MLP neurons of a small language model. Each row is named by its layer, matrix (up: input weights; down: output weights) and neuron, and shows model dimensions 0-191. Each number is 128 + 24 x the weight over its row's rms, rounded and kept within 0 to 255. Numbers have three digits each.
Before each neuron's rows, "fires on" lists the tokens most often at its 100 highest values on Wikipedia text that the model never trained on.

fires on: "\"", "to ", "s ", "we ", "] ", "We "
L8.up660:125145104107103146148105136111138150104143168088182169151120175098136137149125170117146112133125088110111158108117135132146118123155128153155119162117158140096175132101133142148131127107113143126165158089121122126166123151095088143115102097137119129135111180115147143120112102126152156139141081104124111112136145086117133123138142112118106110097129109166152134156107120122130139107150118115157116120144122120143081142094196189146110087158114141062096133119134124128117101142128120121088100136125200152095110100095098117161099124121180140125142117150138143104109116097153132168
L8.down660:144129127151143119158123133150133148177140126096090080103110124131142093111136148119129131135131188133161112090102123112119134115153136123133116088091106105219103092109131159070148142148123145091116131110101134122125105134164151113073092107119110099106144128124156153104134150121138120121138151118041130128122127114096169108081139098115127136180137107148148126144159141142104174131140134124131123121163134112117104125148117132151115124135171127140087107147128163097152116111096141155129117120131138158161143155138134109132122192131144146089126113110144156139127134092106123183

fires on: "of ", "&", "ep", "an", "Of "
L2.up565:143141152082112105134092130103172147137141149136145124106108088148184134148103166131164112128046119114090153175129080138119107149156106143125138144161118125097132141097083137134140138104114115116124117132125119108100109122144152156182110156105147111085119122129118139115142112082122127105161132160160133131088157135145142121133135111114124156119107132108146095152121113133200132109129145147084086134134171122160185130165092084110121131106108108092137106095142111101156103132118137141126128132146111148122170153168151104111171127130102171135124114146125133124110156157121161110
L2.down565:193080102152149139117180111143103141104091119116130164113143091136168146147112128088119168112112116097126164112137096142128129140126132102135110101133178131158143148150087117131124095109158116127154086133143103120149149166125130156163172164109111138161120169084178102158148133146086122115117104151130143117150135129093122147160107121121144111124132083177116120147141125117119108112158123144090134138112126090121094101077183137123112130149126140163139141125132103096159119127145127138096092110165142134109091134147140128132139071085140137101130106141133183159104125121135162131

fires on: "Indones", "Plat", "eder", "id", "best", "PD"
L2.up331:180113128141166155149127102132117116134150117099171121150142098148132127176177095125175163086137082115099175102111133087133145144124114097101108096148167099140111143119098127107149103113130134130152144154113106132122139085094159105150125117120194142126148133143088148106117121090120111125124145150140122122133126133148118147099113146097099159116155117118170134169087121132140105128152124139064131119130109128174132088109100164139124143134089123135174126114118154090142195119081111127140120145107144132146162107120143136143125166146129090153095122168131098114112107123098150104
L2.down331:120104145150098120136152111093151165162102151128100135130116113128108164116160155108161122137121136143119131113114121132132141124147146129117107104114142108173136116136112141105124131077126093161171104141122090172162136115130169126119155141101128135155141127145101145188133122080136135141130113147163114124124114060087162155104132165148177156106151094135020125125115116125135132108132143104096145106130146120146190118117129157151109156110130129076117146108117131145156156086120113123102152101125122168140119139154122127127109132099173110156088105135126119121086116095157137107

fires on: "\" ", "\""
L2.up1:134076201100145119089119163115158117150152085133083119138154104124107121142127126130135090166113126107143131111158091129110113169113144154156095105129154109172145132116165137145135106141107137110140124132161168122109146127109105125137138149088186124135151142134096157152084143122119148109131088135108136134145069140142085107128149094147123118084100132133153109114138145123122155161156140102149145144160107147177064092128128129142120112143123170127166136127123080102105105119126126083141167114146098135147184137102140109123118122087117106108117114147148107126152139096096128152
L2.down1:147149103122067103103124127117147111117112114104101105113142118113148091104112151111129128116118125136140089124172128159112149126103120167166104122130134131132104127147127105143109110118101134115140123114100077102145124110130144154082134118140154144147118097169136120148140150112163151178141124114166102104182104149150105143127125149128138134165145197098140107083130161205186149096148123099135124150103153126168139101143092093123145098101118148159106131108147128131131119129153153136117137112099134093090108143135082105153157144133112172120150152133154178114069109116120150138

fires on: "\", ", "\" ", "), ", "and ", ",\" ", ") "
L2.up408:154091117089125146093160100136120087157142161160148105130143126077090143117106120114137120117126122154140141132107134165156086176138192112107125137139155094149130112111085119113111117113128135140084152137147158120141173170135139133099100125107161133145164131146115105125142077128134162131139163110124187112111116120132162139106117045143117126149091171144125127157143115112131115115116111132152129094122152171190098072146122143105137138111085094122136156158109105103114116110140160120114107122120157138123153116123113101118109148118125182094135138137117126109139151098146134155
L2.down408:168124148095115129158141144143147140128118132114123122072140169152106099122160106114094169092135110120086139135164111106179111137104120155083151133069189120144143125176117078143110123092121135131148153143123083120147104141136135129129130112111135131155151092145109105161102124142139120178104168081101129102140156136164144160159109153139097116105101133147155098123136119147128136135092158090142096096122138081148102131193079085114129126107120116128118139158138137121089102126122118147146124141157168144124082149123166142131116117142094115139150141106137112134137172123109129128

fires on: "col", "contribu", "195", "196", "dep", "197"
L4.up547:135120123158144131094103158116116173167153116128162133118091125138134119110152110081113081109107101110097127175117101104126113141145129107163136125119187134150095135125116126127163116105101129100169070112142102160075152110128097146122093115174153120121176101135140134109139111150136105134123118131171162127058141084148114082172132145128166114080136116099127133131104153124114133132113117110180114103132131149132126186131149104131129147136135137150133116127123131169158156127066132124109097132122130164161140091110104144141103090137134133139178143174119137139135139119115139139
L4.down547:128119168127132143145132115102135147129103070140148119131183150094149165104128140171143184148153138166167151139099124190122120138096113098098146174110091113147102110177086152134149102178136134164092132122131146131130122159127128124126098124097154157109089125117083125146144115132101109142141141127162106123098083077101146099131152177126135126102094138131116115129147136110139091139142094106115150137134115155155104116159094154109115100120128129136110100128105115128136132119124112122138141123166160074163154140144133096114134153095106128082145109142105117137171165092149102109

fires on: "il", "s ", "United ", "v", "ams "
L4.up411:136144126116128111152145160084146179126182108162159135159103173119140121097115102125173119148092184132102105161142131119111122090122124114106108103127147113126122119141115069140106138159139131110144100163109122127136147105137157110143108141138145112093100085171172102128102156129105110095100143103082160128150143137142146143133097088157128119117152128092088140171129106135116122133138110130151117114161155168105152142124118121182129098131171109113152124121118087144121137181118093181097130143137133134149170100126119145140096134122126109120080114095133159163138093151171128124
L4.down411:135138100111146129117120086088132132161119094132125124200161118152118100120161208112109130125157110114124158119120129120136118145146099140122144139126102106097132150127128186171147115134094167133135100121111087117174113124102118128140131121137135127160156098125132138097114093110113132116152136112103145124142149136109139115164133163161128096144110106087165133177127124134120141122111191118139123158096107147174109096114159168138123113119110108137147144130134138143152055120169135107130090129144162128129112162153081127116121139125113092098076155119079124104148168132099157108

fires on: "th", "00 ", "known ", "held ", "living ", "written "
L6.up647:136166098127097138099165148135143116111161127154115155110133130117116124125066083107154154121122090125148121126181142136112125133114083107121143115069144124178128137117131111098113107144147095147113157146117175175149094145122111132144142158119157108181060114142108131118129148134160113130101105120115128104145142146146152148139153127113133103115115111122109146127110159135104134151159152120088138145120156128098112110124093153107104119117147122109090134202126122113122185099110088164072146088154136103147115145132110152093105134161118082139155112157120113159117124164123140163
L6.down647:114153134150117123140168120116170143137161144124123097122087125139099159127113077127126119124125140131119132151176148112075104126167121070086107150139111138119167130111129138124107125138162142170124141155108119101124123144116130162148142146075117135120125103106153110145137161113132130177137162113138111089110117127123187099148172178151127102116159144130102159132113152116094107184109129120154146115147110117124124114148143142171119172124130133077151098119142123149146145134088119162137129128093132145061111145102088112078133102123112137154141190121096144094092143093118122113

fires on: ", ", "; ", "would ", "ed ", " ", "' "
L4.up479:143110138130092118128165159142097116118132080126141135136118125148127123106144161154164170086143095108147133180171182155149121086113096114128132129145166098130107131108144112150138118140122117098105153073125146112132139081158155098122120114191113154113160157073111131091122142146086135106073108107108142084154145140143131137131100138162173099088164134178106139118108112131093154102139119109075121108106138104120141133111173122121121095119102097148136130109126154135146111130129114126177129104164145155129162156124131120107173138127113118120125100131154137122157174124131121132
L4.down479:102143154144133081122128147094149129161080159119127109132120118133123143151182099084069150166149150105173113074102097128116150172110111138094130121094066142122140117152119155110095091089147117120150147129149108128106128213103100123126116143148141145190094141140132134134090156125154129138166108129077127120162104125122149085139141164105107112137138118128154122156131141151130143119108146130118153158115138151115124120138119113135138111138111118133127098144135153137122126125115115128110156145139120097132130125116148125122085111079115161167157187150076149144107149097157126123

fires on: ".", "to ", "tow", "employ", "× ", "living "
L4.up628:110120078119161097153097135111098124127081100089128111103088154107114162097101102123138165132144150132148157131114125145149144120119123160116094124126131128109147103128156146113137122075147161136113127141085162151134091141138190145127085162145124108111119143178103190091132155106123135114147120171137142114136163139140134104114126165141164128116121102108070138143148140093167113120127084109141149094133103150119147109136156156129169128111122130162121161106099150085143101150131108159102125177141143137096167144136105159134142080157119120142111155141103112125157094107099112109
L4.down628:115108150148097110117129147160117108148156104119132125131177126164113113136147077170168135088111112123144093146118097123121122149137182112157130125194090071130143125097143112111125139103097157115151137154145146115151153149114121118114113129121146121125112119064090127138119097110143093138144088137148104157141132123112134147137108105138129128139157132156145116141134170147120156158110134109126108171169123119190128141148130107144147181101076165083133067105117138105109120077124130089115123118101117107128143107158152111122088124149141098136115099107180147161134108130155131154

fires on: "% ", "\n\n", "politician ", "coach "
L6.up258:186124114137148165131125133144110174138119123131153140122130144149165099106129124134120152142175111145154111082139068092172120136159127130125176109138081145106123135201097133103101149125118140094116137099051121144130130150082139148128144117122175147136132094102106146160121139104119152111141128063111123119103144130123120162156132104156150125127147171134167150155110129122129165163112144106122123135124153129146104103156146152104150125079147119103116111136121109118093074136117127125110102102128143119124093120146136097126122106130095131155128130101206087135128132132114096126
L6.down258:160107117152094089139160113155149098164085077130135170102163146134133140096152124143131146108119162092104153145115141116137126085103136129129144131084100134101129089163104117118106140152046140144122171121141121104154111087137104139129134176178113121105122132109156131157100165103088104117111165116122117165111136146159115121118099140132131115142112140107140144101123157127159083141131104104153142146154103154144133107154120149079160176141147131147123129192107160131100099127144111116109129113148128110099152140091127153116122113158106161147131114173145093146131152098114153119

fires on: "i", "–", "b", "theast ", "ar", "al "
L6.up549:132148074125134115133080147084132111118094142128105157133112150090133111101124124110112139163118108179106167108124124157132166121131139092169136109143160186148120134122107119097133189083136138116128125150163117064111119081144113145114120151197118124166091147096110129118082125137116122187110130128118142148108162132106143127146170106137150146149143138160131124123132098141162092094132088144123129144103164121132111112112125102150180081144154132149134115131087109114133114161124096147137198117122140137117148134125135109164101108119144154127121110149116110149151111144130160126
L6.down549:124164162182118135119157111152089145116136091125131125133117129118143121147152138146135118099142137122142120166153133135115108086096185149125103135090092135113090141094192141118147093080131101113138144125111107148080150149177170148124148129126134165180132090151109140155090105128129093103083116119103125159141112144097149135127108063130142092117152121120099096139102104113107164108141141149151149092162107145144174100142098110138164133124146094160099124130128131154140131151133140103070150145147125083133155109138102150115120131134136124143167155108087135136139112140133093143

fires on: "| ", "row", ": ", "0", "of ", "– "
L6.up767:096117084127169062138131096129160163154134144091127090158066175137146113110117127136120123122122156111104138105129110143103157122167147136143134156121104142118150163131172188147139152152096152140107130144109125151118137111110124136146134103126111119109101138148158128157120134111103106104132111089138124112146157158133183120116126116117154148178078103129129100141116113106089147137095129126134147134082092100102086166132139137118110110135112109130107099131132123161192097119150151110147074133063140126154148126137166123153104127152145155136139131152189125136136117108113095123
L6.down767:094109148146149179142163133106138146124084162120097157126166142146124101155108134145138162123157095108113106110123149128101122136108139113161123113154140092083133152181106140113103156123140100143078127123136129100141127133148112110064157159123126118178142113140134156146123101106144167168111123140121108111140143106128098140113119148113127097125121115081168109142139201181147111108112130115151142136115107136142118117159160158076147171098112122124119163122152147144138119083144114106118157092134139095098139112118096129144148109094126148143157136104067122127131117104069114160

fires on: "was ", "ed", "were ", "came ", "ran ", "fin"
L2.up76:103107130129144104144113153087124121136100127127142164102137149153129094112145123084112150126105186131123123142143133093085118077106118108102092166102123100125134166121106190154118128106129130139117140094171145102117149152121102129151129112157128108130108102133166191102113102091115143136134170123157133149133128111133110169143131128147101094153126154135143139159076096189097130114122164144148132093141097131161159166118096182148100130141135168103122100113135139095161158116112102107136154110161139124119146090141130130147131173155109101128091094096142145126124116162117149103
L2.down76:113146154144123134154140101126125107121124159130109148163135171127101089115141115127157131113102127130107140087124136109123144115081103183131119132145117167105148182130092104161163150114127165158109136123150135086107099088145144151104158126155160128124151095133119182114100110137109152131152146138152107136115158135094104170132122170125093055103128137096096113171101142173143145117109101145121118132190100170111136113139072147126125113123109163102101136111137140117164125117089143147110107144138125148171103117122089148128110143176105120112103124140086118125132174132141097123

fires on: "with ", "against ", "ing ", "to "
L2.up489:144150138109150147123123104124144101098131148117146131111140152155092139112104126111120154122122148106167114116139136107153131138146130094139079121089140105144124177091145158151097145094103115129086150138108129151143161169120123139161098156113151136117120157115106111106140140148129135123116143108098129143111128095124101112149109116097117103150088106124122114131065119156173137152169119142106130106157137119128108149165102178142149161122143175125138074079166108117137094152181160135102119141183131109158110143059148117095149136131092136158114191113115166135138095110096112140
L2.down489:119136138114152119144166100118142104155095124117115126113069143143115144109145181159128144152109114139122133111064158120149130123114048129113115114152119126123131145124128117132173101119139156100111092120120123110130143140151161078128094118169126117121130121155132143106114149133084106109149139094124119104163142139123177137154131141149128102130194133119087145139165123083100120093152128165124072195116103151070135149109138151155116146126102131163098149160132151145121147161136132139148137157066128108165125134102145150121109111152142096102126105130111161098100148116116140144

fires on: "season", "round", "Division", "club", "0", "."
L2.up134:151123114119095135114150108115133114161147132160150135109074100137098130160161159073126147103099076121117137151103116108101114092143168104126083107136152101164150106142138142157146100142113134129077156130100149109141092124135127123116133132144136133134145121124141140125149144108134098085189181151151096114164150136101148147094107131095143130127092123094121068123109141121139131134163116122156137100121129145126166148194106103148136160091116124107119168102151099124088132162164152105132120150110169099151146170143131125161108098144097100131140125137139139135109171103161151107
L2.down134:154114121125087114131128169110106119108118083104140126137148090123112106154142121092087100142144118118129146148140121136086128081140139122119118127144127098150094118149121155159107111129127153190177149154149108127110129121119173083133167161154114134149137143112127153121168095141132171133157126161126118169151146112145109106096146128080095126111128111122118147157137136090112090125153175062150157139127093106123134123140136188158139147085128134134137126136137127167126123051116156156088109133140120127073140117145096097140148110105094149105098129153143144106155136170123125127

fires on: "il", "w", "v", "fin", "l", "af"
L2.up251:126112122111113099138112123112127148076120065153149094144133143121098122136134130142109124175103160105175083128165163146122147136092116112114098080143144158078107152166116134158095107130108108150155105148126160122136173141124156102139143105104110130109104162111152181118072138147129138156128125116120130129146152140146134089129145137129164128097093080157080120073129137125164179139149139116192137113147135113132144119092157127133144088155118151080138112097120134117144078138119121147097131121146139108096122129134158164134116122120171137141112119159122127091122124154140165141
L2.down251:164187178108101127130177093167145131154096126101126114144165083139131122116129167138153135143142150094141133118125091134120121132098100144168142128081116126099155173120150114151102099148132101123152112137137095155116119110132121101070097103121118068120140163140124104146138136113093087109103153099121196148148160110134149153118097165155119138153122141127093104125184117122148153119137155142082129082143157145125124128077148186088168146107101141127107136114137115142122082114120127148139143142130132122155179129151142114142135119114106120117120124100127139114100118124115129107

fires on: "been ", "in", "be ", "being ", "widely "
L6.up373:087134183128157126122142186161156130121125104129126112117077139113085144123180142105149148135131118151115108155097144107125094110185123112106142084145128131129129086139118106114120152118142143091133117122154143136109132111175128101129151137100111157139107131126147184113114150102151126086095152155143155150139118160143076130127131111166115075157160128104109120138105125104097111130118121103104156119122136119124105149135139132151150108078161153184151139140131149075109147146126171118132140105108138213155141146103078157118125131125111123133146080107139132122115138098114142156
L6.down373:118094185112140130100193153118141122058140164123154157123084111139072180123128122112170179143126159116172120132121136122131120174183109077097145146126122106128133091172129152159112137140120140139117114141131135144098132101118146129136145123084083131137149112109128142134099141130161124080151121155120104137100126157119107108166131104148108153107100137118125171163126132115104126119119146132160141133107131102081095108131114129139163128063118129130132103125092135131110107134071139152113079175127101166148156125131100143133102104108142127109132147103141147139140133132119153126

fires on: "/", "and ", "–", "202", "hab", "—"
L4.up277:109090163146112133124121082138128128096136173174112137152107155145138121133106120157104100153066143127137116140104133120120159124157116137099131098103091134160120174136117140130102128104129115131128098155147076152089104088116130142063123120173121125136145133123160098153117143135139143155133131146142162146110135092149172163112123116131149153137093168116112106146127125150143156105086121162115136116082119155162168091166148112124144108144166134123125134105149089083129140135130120097146105142142123136084138147096173067140154172111111095171115142141127130143118110099172108148
L4.down277:143153141133064124147096130106162126126106150123134147163144183148137116107112130101114098112120128109130119110189144103132100125123098161139142133152131113125118146087160091112070132128119156088126156121119085148148154129121114150130135154150170112107124152120103104125112174121120096128119159182168130128181134126126154152146126119129148129127098122110088145111135167103133121131115121120094118163105109138132137105112138142169104157151107126085159126127061104160154176133126096124100058101172141096103101135138125126130128132133164107137146102112112095166143176143099105134

fires on: "and ", "was ", "while ", "s ", "to ", "En"
L7.up259:112129124121119113095110103098102156137139195161151096175125128082093143110096125120161129129132124129126122147110104178140104117130142120093088141153089142097195173103163160150121105163124133121095087111120112159092130140104097119129107112129129089159094116092159154117113134162161155121146126157130124139128143084119108137149112151179138069151119148118119097109106176119129127145117106158150115160122113141108118143136171112107135115104115142131099127107114152120161156156092146128119110124116133137132159134115129105101124104123136121124202117120126157099190149135121150158
L7.down259:168081145142107134165126168166136088131122076114104113128156151115138075119156113143099127120123112112098167104092136094126110105113118136129102140138164108169078105152112117109071138118127163127147161136166141096149126132150146138131161171148120141112174114114103124131149114109070123112133137114116107148122126174146120103089117121091118154113104110126149146146159120136136121147148083132109153124155120102135106119164104163154158148146123104127142154156126113166141129097144142120130099115139109109148140127112131183149140148176152140139067096100155075180114124123138114106

fires on: ".", "available ", "no ", "\"", "able ", "subject "
L4.up325:134111127111136152118122124086146135114155139145128193125143105112126120134115118141195106115117102152088155148167151163155125141138113139131099173124100106124098096071130141168133154126131156151105103153122116099098142138145080161192194134135133130106135145136094130148143128091138169130143119151132095094156096145129117146132143109122118095103123150116074139133123127149162159104121153115146110086152114088111160121137107152162129117111136155087108133112127111173110124131112133128089150116168111128156113128128130129136087113145084158107126072136116118138174086132102101151
L4.down325:103109121147115123177177118163150118135154128141170146136126065128124107131098132187167116127098123123108121099152139112156113107085141142116143107110097122110100112152132112153148156134118093151127146134104142164119147145111122156166111092097145133095086101115080115110162128118139133129135143122079117121190128112153108106097147141093141152142134130103104122141154117110136171166140107112126106131163135115121143089162119150136098128167066136099090131178155111122152131127141112109140131108103147097120100122125166127115095104142137182096164137131108156142160119127186102134

fires on: "\n", "av", "the ", "4 ", "sc", "°"
L6.up237:102139093108090129119130154131120114116105139119092172122092128136133092108072157158172144142189133170080133111135117138130126105145105165125134146110152133134143126098107131121089150125135103149129153102138126100120123102154188126134153145124143110145120172107136120184147149081110158120115140129103141165124100148101137185109151149188124142089110112119157124109094100124118106090108150135132098127127088132165131130141118136104133139119130123164139126101129128137143108103120156118115099104179124152150153100155138120142116101119120094149119144107152045094152115165145174132
L6.down237:144127127116138176168143079124125129141156165122165109130133140138155129146164108126140126131094174099173116114146113115116146186096131113102135116118143110104133150083116093159121125137183132129147122138180121117122159140122116158111127106091109159122133142106178092098138102081129127106124144105122104113087144095131146140177146115081077148145089075183124114146147122128164133134102166148121136144143148134164131098124098134136123096097128172109153118110124132150164108136089128130131146125119087145153128086094137088144138141110094147086136127152090165108103122131141120130

fires on: "193", "194", "192", "left ", "199"
L4.up65:131101140088116080111096157132117160138113123134148094146088117154147113075132081133131133121137135089170151121142132117128118098120115124144170085135114141150139131128141151153081153135120149085182111140109101157093109176130134106116139151151131151131119153079112146150135152100133139130138109121117183172108135157121068104081108123125114091092106118159147133101120146145143147130146136123115114109155102112153094106137107122146164161131098156138142124130120126084126113149138200101103150165158120111108109134096112140161127146156111106129187101104133150154139140088113151149
L4.down65:153150112128119150134163125142077096077112088134164096124138138080101158150105126138133110085134140154145159136124127131149160091139117073119143140099107141117141128132108067077147108092155140149143144161093113129132091174137113133147120114142140149148126160133141138138166128127127118149164138137181156147121124198172131159107166097077114157142097151133147122126107163128133177133117141123099112127149155131084121130141144130171133096125144124121123150103113087154127069113101117115146167136153117115116109106151148114108126150081096101105126102109115117102125141144135165138

fires on: "m", "om", "(", "ens", "those ", "ok"
L6.up719:138170153131123107093132133164137148125120100113121119165139123143122092128097139097144106126175145127132142152117177143097137160106136091100094116148097134104168133142171128139143094101137135103132132140139155090096163143112102123085116102118105090104096128124081094098147103153115181163119124137134131156148131145117114139147098111153146147132183109097106090153125132108095133157112164107203118148139099075092185159111111114097146124133170140126102167133101124134118127131098152166103122101127092128147150144086132162134121115097139133146125092125110128127122138161129143093
L6.down719:152101115149141126144077145122122146163117098136136153119153123118115144101111116097149112143098106114151138118142117125137136123141158034134155118151160193126096092133077085101119152103117099144115127098113107147158116102112130106148095152134117182093119132156138132128120151119128127171086182159100122131123162075162141116120121178090100133120149106160116114144122168141144139144113113112106153116111155110107113116099149128150139109107114136118096093133152146125141120109123117120133121143140132127153103143154142124152122117158109172116157149104169156176164156062122117153

fires on: "Mc", "g", "of ", "end", "ice ", "Mac"
L2.up230:154103110163132128125110134211123124134184111113166081105168176148132089109097116108111118130140111108141136161100146134117140166144141105134099164122155151146088112141137128122104117096096127128114146157100089140104174128150120141156113131133098141133149112146112105160138154178131126139142146146121108092135129130143146137147122150147146125129102112187087110092126086129121118096131111099093115158099118112107122102118170168158127162141103163174081110137083120144138112132108154141149148108127114136174176117085128128137111123137080087136111105125102111148127093101138134121
L2.down230:114149150103169119088119080102131089136109135141102138126136146089154146163154146121148120124126132173104126135106109138129146122159121080146102132146087131141130107132102112152140127146157136116165146116148085112124064149136121085130111165148142094127158151140138151111105085102092132145132168160079131167173156101144136128160154087117150135100115121126148127130173137113126134128135168141200150151144140164160137182110122096141103135147105152131116123112119129068090117136138105107085116132107104125084121146136162159136097148106111151078117114113136133106129154155117115110

fires on: "known ", "í", "such ", "sing", "por", "not"
L6.up524:158134141128121139095109172121124151143110113152135171129134117145107110123143148166085124116145113139184170134146134141172111121113161138124135128103112148176161139135133135147153150099156157123119156172123094131088107135103115126098135112166157118131145083153095072082129116081154139134116109157121114165087119134159147133147081116129147127125140127144150157144131162123074118111136119100155091154128089112144120167155114157096139121080097109124088124122132140112109100150117152131138148088125112127143098112138152092105137158093120074140100081137139148152169079139116146099
L6.down524:100143090139108108130142157141114109088112135125133138129089106144124054140126145148105149172133132156108120133164163157146131112101113173169123085124150151125095112140113113124128122055159141147114077116150094147132128141175123148134098104122118174112171120122118108101125127101122087173106113159122137158104137127137102127155113121106119173122104131099151108123162098107117105136141145120108123151098142133177131137148108125135192122095122144097088153147148130125112102163114110140122159138122154147147156157200146092126136132156165111092092118122102125123143127118103116165

fires on: ", ", "s ", "ed ", "ic ", "Art "
L6.up629:155132155138137155118155128095090124164125107138124113128120116129115150143073154115095111089125097114124107136171138152147168147099106176083133153088147133101116139105142092113128115105126148115095124108147159190168129158138125088113117137171144161142069163133141132120167116162121112110118101107084153136146088143146118159119099126162138114132160123080099125177112143135120126074160133147061149142076113108152125125083136104136150124103138152148126114123130136098157118142125115106166099137139088117127142133127126123108140153156111125146115120172148150137147175112144157112
L6.down629:137168128138136118131132092097133132137137128098125080140114141123129091130130132144133114128111145129139152141093146144118102111105151121140099129113122107096148083153156163114163093115120105128147151115109134083133111157137129091138094163059125164129164107098124146183102175105135134109140135129071165089139133090142177122165150135089132151150088155130152071140124118101164101152120125120133153095121143137157114125102189145099110117166115129162102116145102144151126164137133130082133162121144110125140162135122116104169085134143112135146143103136164107132121158108163182136

fires on: "an ", ", ", "in ", "An "
L2.up744:100133120127133140140111168136106130165141107139153115159114171154179122155151110152145126160168153135121142114103152053123080124185173135104121144127131104121136151088128149131133119132101095099105104148130104133168171140155117155121111130129123110137084128147119165165103128121110143142142080093120090131116161140061098098085086064133151147122122121113157132094136120095122181117142128143127122161106149164130129175116149088120123150083124114106123169130108117141156131104138112148111172142105129144122111137128134122132140114138110129102102112137138152126137074126115142097
L2.down744:149126149112128120080149130140146124103120166086153111098173121082117137087078130147107150141163122139105139114114159173122167121137073123153101104179114150147123163152121110111116156143146124144159113172127133115085099122113142115172156071103121129126122116129089127091131140140151143146112148156135144109137094112162115105122139139153134104191124122121131170186156138168086139093091097140137125126122119106112093106156091150114116132131125132123124149136143145154065134139107095058114097109163113148128142124120130125114122137131120135141145181127107096153135137109120116149

fires on: "/", "and ", "–", "early ", "th ", ","
L4.up85:159119135085150142129127115180129119092136111162111110147170156123130124125098113128121155166104091130141104083163160121130103150114124110082145189112122171139132149092132108143161141115143097118120164143070124138112101127155166139124122120126101122130079097104123115141096097136102140070111155094166153123112175170096129119080114071125144150168142129117095134145100159164109124121121113124137105140115105165145177121178117117131134088143149121160144123102148147160145093106118107104152137161103129127124139119150084108119138137144113134134098115162101144149115126098144145115
L4.down85:126139160180176125090122148112117094147111122103138118140121146081126155109142136183152124139098169147103124121111117150144176094131171128155105131130115108120131131149140132155094108130116107163130150112108107098192164127119101098112112157115165149154142144163102101136095131106118114133188111159106127106131125083140053135091155144110119113131126142111132122137097148101095136130146137095139085189140160101132095169136179155087134153132120105161131119119127120113146154150122120121123173112091110158105111127129119148142087114116133133126118154128154130112102104132167114096

fires on: "| ", "\n\n", "It ", "of "
L6.up600:139162134111122102131133125101142133125170142105132118141052130177137125147117133127165139098156142121108141134109070124117175114121095158110155111162170138150112126095106094140124079138123124150113107159184095091142130084095108152153122124087157118118149119089124143130081134146127089153109108100162123136081127131116118134116141119186108168140119145145165151096109138155157144099108129095156112145111141116159133123103099123132136120133138138160106091115113129120124121140151190126164138117062112138153099115131120155122150116111126156156152115107186160140114098131148117119
L6.down600:159150090140159123123132125148100166164109131121106092099143112086134154159115134102087104152118092117083097083155108119118098160123135127074128142157090165094149150150113132108115124118149142144146083125131092113119146128134136122119114164191065132136104104143124120091172146130135144161175117165121175186158135133161171130128156134141129115129138158091114139130107123099161112098113128167122136159138114166119139097129142101096116125131154154121133120113110133164152144126104119125119153114141066121115148135152097110116099123108151167121114135128127086125117098104138157166

fires on: "Gr", "Sc", "Cl", "col", "yl", "Bronze "
L7.up261:094131147136145112097154154135152113125179154159137112143076148149192121111139179130131112099145117126113115185137131114087129112163122098130136130101101115071096115130125116116102171138121130102163087134108124131144132116109108139079101136131133129125165155104125089107164176097128139106137132123136156132147084085154140127132143132084102099110145152135121155110133149157140134083127129142134136122136099150107138116145150141174132148132141094139144096165084120106122144126096114114147144186123105147141131143116127099115089112138106126194111186146117096124141080156154127155
L7.down261:145111146132159110134114097107071135086103118064156144128119143099117145098156153090159106118100125144173103135136111145115145165111155155153095164137116123162115115119081175176143103095146070162127094120114102109113103128107116098174100109157141102121109143156120072148095114143118161144160142116159109168142168143136166145148148126145105134131132087125151158164103098101132125136123122135117113118120121109142156132138125121127143165117137163131176133129146111149107110131109128106152115151120125121130144139165125116135150168104100105175128108137087118151126144074107121083

fires on: ", ", "), ", ": ", "\" "
L4.up626:114147176115134169120115139148140133139113135096152160137139121120097122086093123174166121099132095128151146097152104147183124131122145137129160132119121125139159111101189126121157094084080151083171115152176132132131113136152094145153109108133092135141077096150169130147109133105138177153140142142096113109120113143106139140114128153121082173157101153095147111124118143176123106107169146146129145113110102140109115163109119107116123127127102100082114102161152108102121106177118180122101130171127133087139110118093125122099148125126153134137102135083104109140124141113151149141
L4.down626:106156114109097073132106085116102127134143135135106120147098113107134168142151144140143128123153090083103105155149155138127079143125134150102107123145075161140147161139148186145126131101097109158136126161093128133158165120117129150145070093185146111144125110112152134129158127118122119120151163106138137167127141094128142141178192151143145107127109117110112121144114145078144150124124101113134115128180125124146125145147151148156139122120176108158144119108129113189137148141139149119091094110120150161133140080133067157129111111104112106152101105140134136109136081138103126112